config.toml
attn_scale = 0.177
init_std_qkv = 0.0199
init_std_o = 0.00307
init_std_up = 0.0199
init_std_down = 0.00154
schedule = "wsd"
MLP neurons of a small language model. Each row is named by its layer, matrix (up: input weights) and neuron, and shows model dimensions 192-383. Each number is 128 + 24 x the weight over its row's rms, rounded and kept within 0 to 255. Numbers have three digits each.
After each neuron's rows, "fires in" lists the words (lower case) most often at its 100 highest values on Wikipedia text that the model never trained on.

L5.up203:131139121100132115159132103100111107128150132135116109111119169092161113159108146103139143110141089107162126150110147110121123116100083145175112187123126107126089149122164142143132105131086138148180108086147076131141136100127141154142119154124167143155135159145155133150152158143139175096131138151144149133179117087127106136121149134152090116106104148122160137130116156140096175105108102115152118041128135162096149141098125100137137148156139107140199139137111160125183152120102142092118140123135097124128106114125134138109147126148182135113128126161149132128125176152155120121
fires in: "included", "as", "including", "been", "palace"

L4.up213:131141111078146112165166141157107170160116099114133149112151112082112135129092140099118137122152135163103154141114094099120154104103122125141118127100150136143122118118119127110125114139167099112142135103155124126137144132112145132135135086108127162125138090140134124160136116101087188121147179110118119100161091147111102098122117118149120127112130097088174109126108111181152165105159127085119109104117140112161095129149126127141125136166154087161124138104159141118149174138142149084117138143139140156073106116145107175162160130122088103121147097164105117123106134126143174100
fires in: "a"

L4.up1287:120135135098160143185115135136116099157098130095094097125114166111127091128125126140119163101158126142116117154147130180117114063125146113114072138198115128118138150184087140190143147117121133116115151150163110130144144100145133195093131112122120110160117118113120146132121149157118113115091146115121134142125178089186140123087091141144094103123175140150120146143149157125120116121114145157109134149122138135118156128149145161126144166152134102131107163172096121081137131162139120146082157099118076094162117150131109114137142162106107129111114143097126181150181096111176134101
fires in: "of", "july", "joseph", "douglas"

L4.up555:110094135114152112168125102110135148150151086124095092120116144156122127119117134107124151070103153169102142135155089120136162112122179085107150112163126117184106162130109134174109164094112119094128163138143100137130159166145160169100099089125153145159133074123120163142110166179104120119125143120132138094163115085152131141159130151139133146123095132176117143087144141129119103105092130133172139117132162106163135135143173156128168134158126094130109153116084126097154133088132137109133138106092106124090136164173109096148140087120087114125145175112129118138109126093146154163
fires in: "new", "of", "to"

L4.up332:140140110130110119175139134128095135100124095128110140149152114135091127145111075111100143110073105127136117152127140157118190125127138131086127156148128103174111165118130118099096061180150112114130106155140123108140137111140096130113130078143122147103139124121144091100125161168147131119118139143108154114176074147139122078171073139151062136148121141169134125133142175143148115142199135124120180123123132114109130116157133114120091145130163105109154128111120127124112163142130174129137142110079131143143146158113123116138130106154118142145118127135133126145129120137159155135
fires in: "in"

L16.up125:161113087108170083160164113146168148147145126124130098169127098088152103134109156120099123117138151164109102178116151093123156129161139124100127144174149111144119139153133114141076158182137126134151078121146105112136148090142113113130149147114086108126143111153126136133147147130127112171161122139097133137154137120137069136189109180163109090113086149166130156116132128079098104121140151151138110111144125102124152132117127104170127145133116096105143136143134168150144149115121110127162175146127099148165122115122139113109169161149123121150139098139146122103113107139122136099
fires in: "and", "ha", "japanese", "in", "on"

L4.up1496:141143100120132147119158069100112107118098107113124124123154161117108108177117141146135116095149118140115116142147100119102113116122131106156134161146153099163136139146134086126106140170125099123181101166147078116113132108111113130152145082152156141136145128128129141130148097117119136127132128137121148098155091151116138076146096116144125100108132123112163154161117117109129147109148136155136122117142122153074140117125111092128102137137132119150104159131128130170190198124129118116115120119104098131100103135102112176126140104101150129113123140144093104139136152148170152078
fires in: "for", "as", "s", "in", "during", "at"

L4.up1228:146112087060132148163198105186110127105140122135133091140086138124136145138115116128090130093120160152136125149101128111123121090075189177109115141139119097107107168143152092124167132132119135112137103142103078135137104124140111167106141135165136131094141155103126106109139122090100136116125141116132107172154136111113079138151163147136153149132112118137153127119106148130177151111103170128125139124123096104114108174106155127130164111106125123128178146141111085129161142124132154106145125119104093153144121106088129098116116137135128126100156175155162168142123112125117145122
fires in: "from", "in", "and", "through"

L4.up1397:170129112153129080151119098126114143103128108083165136130168102140137119129122120102106158090179135149113119097182153172130141118132146128164147144138189113130123096122156141117072123126128104125163131139141124119102074095102114131161103115107093156168136143157129124205139163104093145099122152124132133115161134166123160157120128118135134088100139138104146091137134071128124139158188106115149135107154114167118158131164116097136114136143137111166088145086120143135151150088130070148134108139159105118119093124144147151131171166129153141128125133167121127128158106099126109092
fires in: "the", "were", "was", "governor", "are", "relatively"

L5.up529:113083126125122125161156160134179106134133103131114094118099121105094093126112159117132168088068157176124128126101082149118137105117123109138115136142132133130106141147106124112119130136130088135115159148161137138137081186093143170164130118152131136150145115110142097129146169136107179096098176093079119114121110140182136097141132132151142109148106134124168156140146146152156106082133145131154151124156138070124118109121162061128142171111125104148119169147131113082149131143162101091116113081097120117093098152143137148176143126111127103118167126141134141119145155141157140128
fires in: "to", "by", "co", "this", "tour"

L15.up39:171103119136134124171149118152120151154123113107124155144193128110081141154128112126087142135113119102131159153152111173119086142113177107091155127139162100090122109141126148119098122119134117072138129129115147153106109090118067118134157133125152104115164115166123123160142091130085114120128128096126148148138134122098130161152115146159121100152103104134148120079135153141133131139175133150094138129097123080133142137146132159143131125134113104121096137088061119115160143138139172134089147128150115118129126123097104104135106140195149130110146165121166108104104142141137114094
fires in: "institute", "in", "institution", "institutions", "innovation"

L4.up1202:124153111126168110119143126104150173089155122091142105134114099139075098156105119122111144122120139153137137114094150101118198116121143149131087149128128138104132131118137115111108118159105085137156130159104104119122083107140106121120152098149136163123135123128112118221148090101115198110118157121151139122139097125108153105137130134153130151149143095119148119139102152143152137121151154124107134103091144137132146135127126091144132133116150129156120119086140119127171143143130138150138149133159114109098141103118123130117173090169112100146158111167128100134081110139130154084
fires in: "be", "were", "was", "below", "as"

L15.up226:132150130108121088173125122138100110112114130129137126101134150141125113113137088148126132128161106133148132163150114172102151109143164155106179137152101120123101125128087078164097088134112122142119092113168099105109147169113152129097146089117146154117153120098152125148170135182122139173144115141168102100113144140111125097125117172151141085129104185122127102124136136130113128140143122186133151102124122081070133113144124095144131146167125144137136119115168156128162148152092126089124152146113119135132142164133132154137177161140127149154127130113156104136098145078157088166
fires in: "by", "and", "with", "as", "of", "ha"